{"num_hidden_layers": 23, "hidden_size": 448, "num_attention_heads": 7, "num_key_value_heads": 1, "head_dim": 64, "intermediate_size": 576, "vocab_size": 2048, "hidden_act": "swiglu", "norm": "rmsnorm", "norm_place": "pre", "norm_eps": 1e-06, "positions": "rope", "rope_theta": 10000.0, "rope_fraction": 1.0, "qk_norm": true, "attn_scale": 0.125, "bias": "none", "tie_word_embeddings": false, "parallel_block": false, "init": "normal", "init_std_qkv": 0.0252, "init_std_o": 0.0252, "init_std_up": 0.0252, "init_std_down": 0.0, "optimizer": "muon_variant", "learning_rate": 0.00764, "lr_mult_o": 3.0, "beta1": 0.95, "lr_head": 0.00557, "warmup_steps": 0, "schedule": "wsd", "decay_fraction": 0.76, "decay_shape": "sqrt", "final_lr_fraction": 0.05, "batch_tokens": 131072, "max_seq_len": 1024, "doc_mask": true, "train_tokens": 899800000, "max_steps": 6865, "dataset": "wikipedia_en"}
MLP neurons of a small language model. Each row is named by its layer, matrix (down: output weights) and neuron, and shows model dimensions 165-292. Each number is 50 + 10 x the weight over its row's rms, rounded and kept within 0 to 99. A neuron's up and down rows have the sign that makes its largest values positive.
A block is one neuron, or neurons of one layer that tend to fire together. After each block is what it responds to, as a language model described it from the Wikipedia text at the highest values.

L11.down460:63 40 45 44 48 40 50 55 47 32 42 52 52 61 50 66 66 53 45 26 55 50 51 49 49 47 50 61 46 59 32 49 45 30 49 36 47 54 59 42 46 48 52 43 41 63 56 49 53 37 58 60 62 36 28 46 41 44 65 46 28 43 62 51 58 43 58 54 50 52 41 47 54 40 36 36 60 66 46 49 56 49 58 53 40 53 45 35 40 61 48 54 59 48 50 38 83 44 41 65 43 40 46 43 48 53 54 46 51 42 37 69 39 39 54 57 62 70 56 42 62 69 44 49 49 51 52 59
Responds to: Passive participle endings. Past-participle suffixes such as -ed and -ated in passive constructions, usually before "by", as in owned by, commanded by, coordinated with.

L12.down145:75 37 69 53 58 48 53 50 38 68 56 50 33 53 44 61 34 50 40 38 55 64 55 63 61 48 55 53 61 45 74 41 47 36 50 34 62 42 46 66 45 49 74 46 52 61 59 43 47 44 45 38 60 51 47 47 51 35 52 65 50 59 61 42 43 48 48 58 37 50 63 67 52 46 37 55 39 38 67 47 62 47 46 67 56 43 22 62 61 60 63 46 68 55 59 54 56 41 51 42 59 38 68 45 44 37 33 51 48 52 44 68 33 62 63 51 57 25 39 38 46 51 59 43 54 50 55 52
L12.down229:40 66 17 55 44 50 59 62 42 58 53 58 54 47 39 45 45 54 55 53 46 47 27 46 45 56 58 57 44 22 49 74 56 41 48 43 43 59 49 39 34 41 56 35 46 58 61 44 43 58 64 50 49 51 48 33 58 60 72 52 41 36 53 66 64 52 54 57 55 43 43 61 47 36 63 52 59 55 59 48 65 50 50 50 51 63 59 57 48 54 42 52 62 63 46 58 63 45 44 70 63 46 66 46 68 58 60 37 49 45 61 37 56 38 65 42 37 54 56 50 35 49 50 69 70 31 47 40
L12.down251:52 45 64 54 39 44 57 60 68 65 71 43 69 55 36 49 45 38 48 53 63 51 33 54 40 59 44 37 51 46 49 59 54 49 75 42 58 62 40 57 49 52 45 51 56 70 56 45 51 42 61 39 56 32 29 27 48 38 52 48 38 65 59 53 68 44 50 66 69 41 41 47 57 61 69 37 51 69 49 54 65 60 44 52 31 54 70 51 59 55 52 52 61 49 39 58 49 59 62 42 41 35 48 40 42 54 49 52 58 68 35 40 46 57 40 49 60 41 51 38 47 63 47 43 35 55 37 37
L12.down330:62 40 44 47 39 49 30 38 55 37 49 63 40 44 45 46 58 56 64 42 46 60 55 30 25 40 61 44 60 55 56 36 40 53 64 66 52 51 52 55 31 47 59 40 48 43 33 48 54 61 56 76 54 55 44 53 45 74 58 41 51 53 54 49 65 37 51 60 26 65 47 50 48 51 61 52 63 37 44 54 40 40 46 47 47 47 60 57 47 51 56 54 51 53 58 54 44 34 46 47 80 62 50 49 61 50 25 46 55 64 54 60 36 49 58 36 62 56 68 56 52 59 38 59 39 25 45 43
L12.down348:43 54 29 50 44 57 58 51 56 51 47 58 56 48 52 58 55 71 45 59 77 47 57 71 48 61 54 76 42 20 51 65 55 65 52 51 59 41 28 46 57 46 76 51 44 73 53 55 42 74 50 67 47 51 71 45 50 47 48 62 59 69 32 39 49 62 57 57 31 43 46 54 63 52 38 52 62 55 48 39 48 40 50 52 56 60 59 39 47 72 69 44 52 50 53 68 67 53 50 60 59 54 42 52 47 56 57 61 67 54 59 54 54 35 67 53 45 58 67 55 43 59 48 50 62 60 48 61
L12.down368:41 68 52 41 33 46 56 49 60 45 59 48 52 35 49 53 63 49 38 50 61 69 44 46 44 64 56 37 43 64 55 60 49 46 45 61 45 76 55 36 48 48 63 30 40 43 44 54 54 49 39 67 78 53 50 52 65 65 47 41 63 44 47 50 56 56 58 39 41 61 55 67 64 34 62 47 31 49 39 40 32 34 39 72 40 40 55 54 19 76 56 43 36 48 61 53 39 45 61 40 70 54 43 47 61 47 55 45 44 44 64 55 47 40 43 46 37 56 55 50 47 40 55 53 61 57 54 47
L12.down421:48 37 41 54 53 47 46 48 47 50 53 59 55 66 58 58 24 47 51 61 47 45 36 69 37 52 53 58 58 64 40 54 46 46 50 45 56 49 50 40 50 56 45 72 35 49 61 50 63 48 49 38 56 71 52 26 51 49 43 29 52 69 38 48 54 51 70 65 55 44 48 65 47 53 62 63 55 37 55 43 48 50 41 44 57 65 47 47 40 59 37 45 64 36 44 52 34 38 55 36 57 54 59 52 38 58 37 54 50 58 39 59 61 47 47 59 60 47 58 47 38 49 62 59 47 65 61 35
L12.down472:35 40 42 38 43 42 42 47 71 44 58 48 55 53 65 60 52 52 58 62 51 48 52 43 56 39 37 48 55 55 73 56 59 72 33 52 43 48 66 51 55 53 43 52 43 54 46 40 62 51 47 55 43 42 48 49 58 57 49 69 56 59 53 49 49 71 53 50 50 60 41 54 64 48 61 47 42 34 52 64 61 58 41 48 49 51 59 62 27 35 63 44 55 51 51 52 49 38 48 58 45 64 53 44 47 57 45 46 66 43 48 52 66 49 44 62 49 62 57 43 51 69 74 51 51 43 29 73
Responds to: Past participle endings. Past-participle suffixes and verbs like -ed, -d, -ven, played, released, mostly in passives before by, in or to, e.g. followed by.

L12.down47:42 59 53 49 57 73 53 23 28 38 36 47 68 63 43 64 35 61 42 32 48 63 47 71 45 44 55 42 38 29 46 49 52 50 70 62 56 44 67 67 52 62 55 41 69 43 51 50 58 51 36 62 62 45 59 36 40 43 39 46 60 47 47 46 65 54 39 54 55 40 37 58 54 42 37 54 44 41 61 40 65 37 57 47 60 53 44 50 51 41 61 65 54 45 54 57 64 58 48 55 46 42 71 35 54 50 70 64 54 48 31 59 58 68 37 23 55 39 50 48 50 50 41 65 52 51 51 64
L12.down98:66 55 60 61 37 62 36 41 52 33 61 52 54 27 49 57 52 42 55 52 51 58 57 49 52 44 55 53 52 48 46 61 55 38 64 37 39 34 54 44 58 70 60 46 63 62 62 42 40 54 77 51 49 58 58 55 63 49 68 38 52 53 38 66 64 56 53 51 56 44 70 48 61 46 65 52 38 71 50 52 33 57 68 57 50 50 47 56 41 62 48 63 40 51 35 48 39 64 54 24 64 48 35 54 58 47 45 57 31 48 58 36 44 57 69 56 47 64 46 54 57 44 43 38 44 58 43 66
L12.down184:51 34 45 51 44 67 52 51 56 62 46 59 45 54 47 46 60 37 69 61 47 36 45 45 61 48 66 62 38 48 41 46 41 51 44 52 41 53 50 46 55 50 43 70 40 31 48 51 15 49 67 55 54 45 53 49 67 23 50 50 56 30 58 47 47 58 55 52 63 59 63 41 51 41 61 62 47 51 47 42 50 53 62 33 52 55 56 69 41 42 42 42 43 54 43 59 32 56 52 57 55 54 58 51 54 69 56 47 54 51 57 38 31 51 50 73 59 47 36 59 52 33 46 48 62 58 43 52
L12.down275:34 42 50 43 50 54 60 46 40 48 33 59 52 64 66 47 46 48 46 54 50 55 42 56 55 64 60 43 53 51 55 59 60 40 34 58 49 56 49 75 52 43 83 50 52 60 33 53 67 67 60 58 56 43 53 53 65 60 61 55 24 42 63 60 60 47 58 55 40 42 52 56 56 32 43 37 51 46 53 53 57 56 30 61 62 42 42 52 43 56 60 49 54 55 64 56 53 69 58 67 74 49 38 36 63 57 57 66 58 45 52 56 58 54 57 60 46 47 55 54 54 55 58 56 51 57 53 40
L12.down293:44 72 56 36 64 36 43 47 40 68 49 49 28 54 51 46 41 56 54 38 71 62 45 47 41 39 58 43 59 49 47 60 63 52 35 42 50 30 50 60 55 64 48 41 48 43 49 50 56 28 47 41 39 71 36 58 46 48 38 47 49 62 57 45 50 34 54 50 44 37 44 54 47 52 35 51 57 49 49 42 46 46 58 71 64 67 57 55 32 49 51 43 42 49 32 48 30 57 37 64 44 35 61 40 59 48 30 68 35 43 42 45 57 61 49 32 53 46 40 38 56 39 50 44 60 51 52 41
L12.down388:41 88 65 78 36 31 41 70 55 40 73 50 63 43 64 46 58 41 61 55 42 53 55 37 54 44 69 61 53 39 66 42 37 48 54 37 32 59 43 37 35 40 52 37 56 56 40 38 35 54 47 41 57 61 49 58 45 42 45 45 42 47 29 45 65 42 47 30 62 62 53 41 35 51 67 46 55 44 59 63 39 47 58 39 59 54 40 41 34 38 63 59 61 53 44 68 48 55 53 66 56 49 49 47 42 46 57 56 36 64 68 23 48 62 62 66 62 33 39 49 58 48 55 42 37 44 60 39
L12.down499:48 53 59 51 62 43 45 43 21 58 67 39 56 48 44 53 48 55 46 60 32 57 63 47 40 46 52 58 63 43 44 54 25 34 48 45 48 54 34 59 58 43 51 58 51 45 57 57 45 31 47 68 69 42 65 51 49 54 39 50 47 43 53 54 45 50 57 48 55 66 38 51 47 49 67 43 47 51 75 46 59 49 46 52 30 62 55 30 51 50 48 48 59 48 51 41 47 73 51 53 28 52 68 51 60 57 60 39 47 45 55 57 67 46 67 54 57 44 33 66 52 38 63 46 25 70 35 75
L12.down532:46 42 51 37 58 45 59 38 58 20 49 37 44 39 50 58 51 51 48 54 41 57 41 29 40 50 46 55 62 48 39 41 71 64 51 58 63 53 53 47 40 28 62 58 34 49 47 56 52 45 48 44 41 38 52 31 58 57 42 47 61 63 41 61 60 51 42 44 45 44 61 34 63 62 61 51 33 48 61 41 36 51 56 44 32 43 31 56 49 52 53 59 52 56 59 49 41 61 56 53 28 70 49 50 61 46 79 41 61 59 54 34 58 28 29 51 54 61 27 45 21 48 43 57 61 49 55 52
Responds to: Year prefixes, section headings. The century digits starting a year after in, until or late (in 1925, late 1980s), and the last word-piece of wiki section or table headings (Early life, Awards, Biography).

L11.down295:54 57 56 34 39 54 44 57 51 42 55 56 60 59 57 43 62 48 50 36 42 44 25 50 35 45 60 41 54 57 30 54 49 47 44 42 56 47 44 43 41 47 67 56 62 50 33 45 43 43 55 26 59 67 57 35 54 32 51 61 68 49 45 35 36 39 41 55 49 55 69 62 60 48 18 53 28 35 48 42 66 54 41 60 59 53 45 48 36 44 50 50 46 49 59 53 75 42 37 57 57 55 40 49 69 63 52 39 48 56 58 40 36 60 44 42 54 39 52 50 44 42 47 65 51 74 50 39
Responds to: Link before named specifics. Copulas, colons, commas and words like "include" or "notably" that close a descriptive or superlative subject just before naming it ("most notable books are", "best friend is").

L11.down0:36 54 44 62 64 39 53 48 57 53 59 73 48 48 43 61 34 35 38 46 60 59 61 57 55 63 54 47 61 40 54 45 48 50 45 49 50 55 39 47 57 41 54 54 51 69 53 46 36 64 44 49 50 49 48 35 50 41 59 55 54 51 43 47 44 63 53 55 67 66 53 57 52 52 49 64 67 48 57 72 40 50 60 64 56 54 56 36 49 47 68 39 45 46 51 59 34 58 59 51 55 50 54 53 56 44 95 65 54 58 33 38 66 32 37 57 45 47 26 45 48 44 67 58 49 63 58 30
Responds to: Year prefixes and ranges. Century prefixes such as 19 and 20 starting years, and dashes or slashes inside year ranges (1983–84, 1986–1994, 1938/1939), plus heading markers and line breaks.

L12.down135:54 34 48 53 56 56 60 70 57 47 50 45 52 39 64 59 33 33 48 66 42 52 55 45 44 64 40 44 50 69 44 45 42 49 51 49 52 54 56 61 53 44 42 40 48 54 71 60 49 75 46 66 62 50 64 45 55 57 59 55 39 50 44 58 54 55 56 48 57 38 61 36 44 48 67 49 50 59 37 45 47 44 66 47 61 46 54 51 61 50 54 44 55 51 55 68 35 64 39 61 45 38 53 37 53 42 37 59 51 52 51 30 24 58 33 57 40 65 50 44 54 46 56 48 52 35 42 37
L12.down203:64 48 62 56 67 61 50 52 52 51 55 53 65 46 54 53 47 58 42 50 59 27 37 52 44 67 55 36 62 44 52 52 51 38 43 61 62 48 41 60 64 62 37 59 54 55 39 43 50 70 47 48 60 55 62 53 62 49 49 40 38 41 65 32 55 43 60 54 47 55 63 36 69 56 39 50 50 52 49 53 39 50 55 51 56 47 55 39 53 40 55 44 41 51 41 69 51 56 58 58 66 47 50 45 51 48 45 40 37 57 44 50 48 53 46 46 64 47 32 47 40 41 75 68 44 52 62 56
L12.down217:48 57 67 42 66 66 36 46 45 51 49 62 58 48 54 39 36 63 52 59 49 60 45 60 51 52 58 70 58 43 44 50 57 69 61 58 54 60 49 40 59 47 49 35 44 35 56 43 56 33 50 72 52 65 50 54 54 53 44 51 64 69 54 44 54 40 43 49 53 44 49 75 46 40 42 63 42 52 54 50 49 17 47 59 29 51 28 51 52 48 39 52 41 50 48 60 53 52 66 67 49 52 55 54 48 57 59 59 43 73 53 40 46 41 52 56 36 53 44 49 52 49 48 51 41 40 40 39
L12.down228:48 51 38 41 35 66 51 61 50 39 49 56 52 64 50 56 51 54 71 54 52 50 52 56 67 63 57 60 54 43 34 53 40 52 27 36 50 46 55 55 58 54 53 45 57 48 37 45 26 61 52 39 37 59 50 34 58 59 49 44 58 51 46 38 43 43 65 55 41 53 54 65 53 39 55 53 65 42 58 57 40 34 58 45 75 60 59 66 29 61 52 54 41 55 61 60 65 50 54 73 52 47 47 43 51 60 66 57 73 64 47 57 47 51 59 46 55 66 61 45 58 59 44 54 48 68 36 38
L12.down345:55 35 55 46 68 42 45 70 41 64 41 43 52 42 54 64 47 42 60 32 46 53 51 51 30 50 45 66 51 51 52 34 63 38 39 43 34 57 28 49 45 48 49 37 47 49 67 43 35 40 50 73 60 62 54 33 42 47 55 53 54 27 51 49 52 62 42 45 50 60 67 50 40 54 52 60 39 54 45 56 42 56 37 63 55 39 43 61 43 57 54 54 48 73 25 61 56 50 58 52 56 35 35 48 23 40 49 60 50 23 54 67 43 46 53 55 48 37 52 31 60 42 61 39 56 56 60 37
L12.down400:36 58 49 34 60 45 64 52 53 36 42 43 46 24 28 58 50 47 52 51 54 33 56 62 55 68 58 36 54 40 50 41 41 53 41 42 41 44 38 60 57 67 51 53 56 27 44 35 50 55 49 66 54 68 53 43 53 46 51 44 49 54 39 54 54 53 62 57 54 52 42 59 58 49 45 62 55 51 60 58 44 45 47 46 59 37 55 47 63 54 60 57 51 34 57 45 34 32 31 50 38 49 39 46 61 62 25 63 37 50 64 39 54 50 38 32 59 42 39 67 48 49 58 37 53 45 43 47
L12.down511:52 48 45 51 52 56 59 41 56 49 35 74 52 34 54 48 58 60 64 69 63 36 26 53 38 60 47 58 66 53 54 45 56 55 38 42 50 45 59 54 51 47 50 64 49 46 41 36 34 51 58 58 52 69 48 41 63 39 51 55 45 62 58 57 45 40 42 63 54 53 43 52 63 67 53 68 51 37 55 61 45 57 46 57 67 59 45 42 60 41 63 50 53 61 38 57 58 39 58 55 64 48 72 71 64 49 47 46 68 54 47 44 56 47 59 42 53 68 49 61 37 41 47 53 52 56 57 54
L12.down565:58 47 48 46 36 66 50 58 34 48 61 59 59 62 41 45 53 56 46 34 48 38 52 55 47 48 59 43 54 39 37 42 59 58 38 51 44 56 59 56 54 56 75 52 50 39 21 58 43 36 47 43 59 44 51 71 38 45 39 54 46 57 49 47 32 57 49 57 51 55 50 46 59 55 78 63 53 56 65 53 54 45 48 51 32 63 57 58 37 35 37 26 30 52 59 44 35 62 49 51 68 30 49 50 33 42 41 62 53 24 40 63 43 36 52 47 49 63 43 50 56 72 58 66 51 66 52 46
Responds to: Range-opening prepositions. Prepositions that open a following number, date, or range, strongest for "between" before year or number pairs, also "of", "about", "by", "from".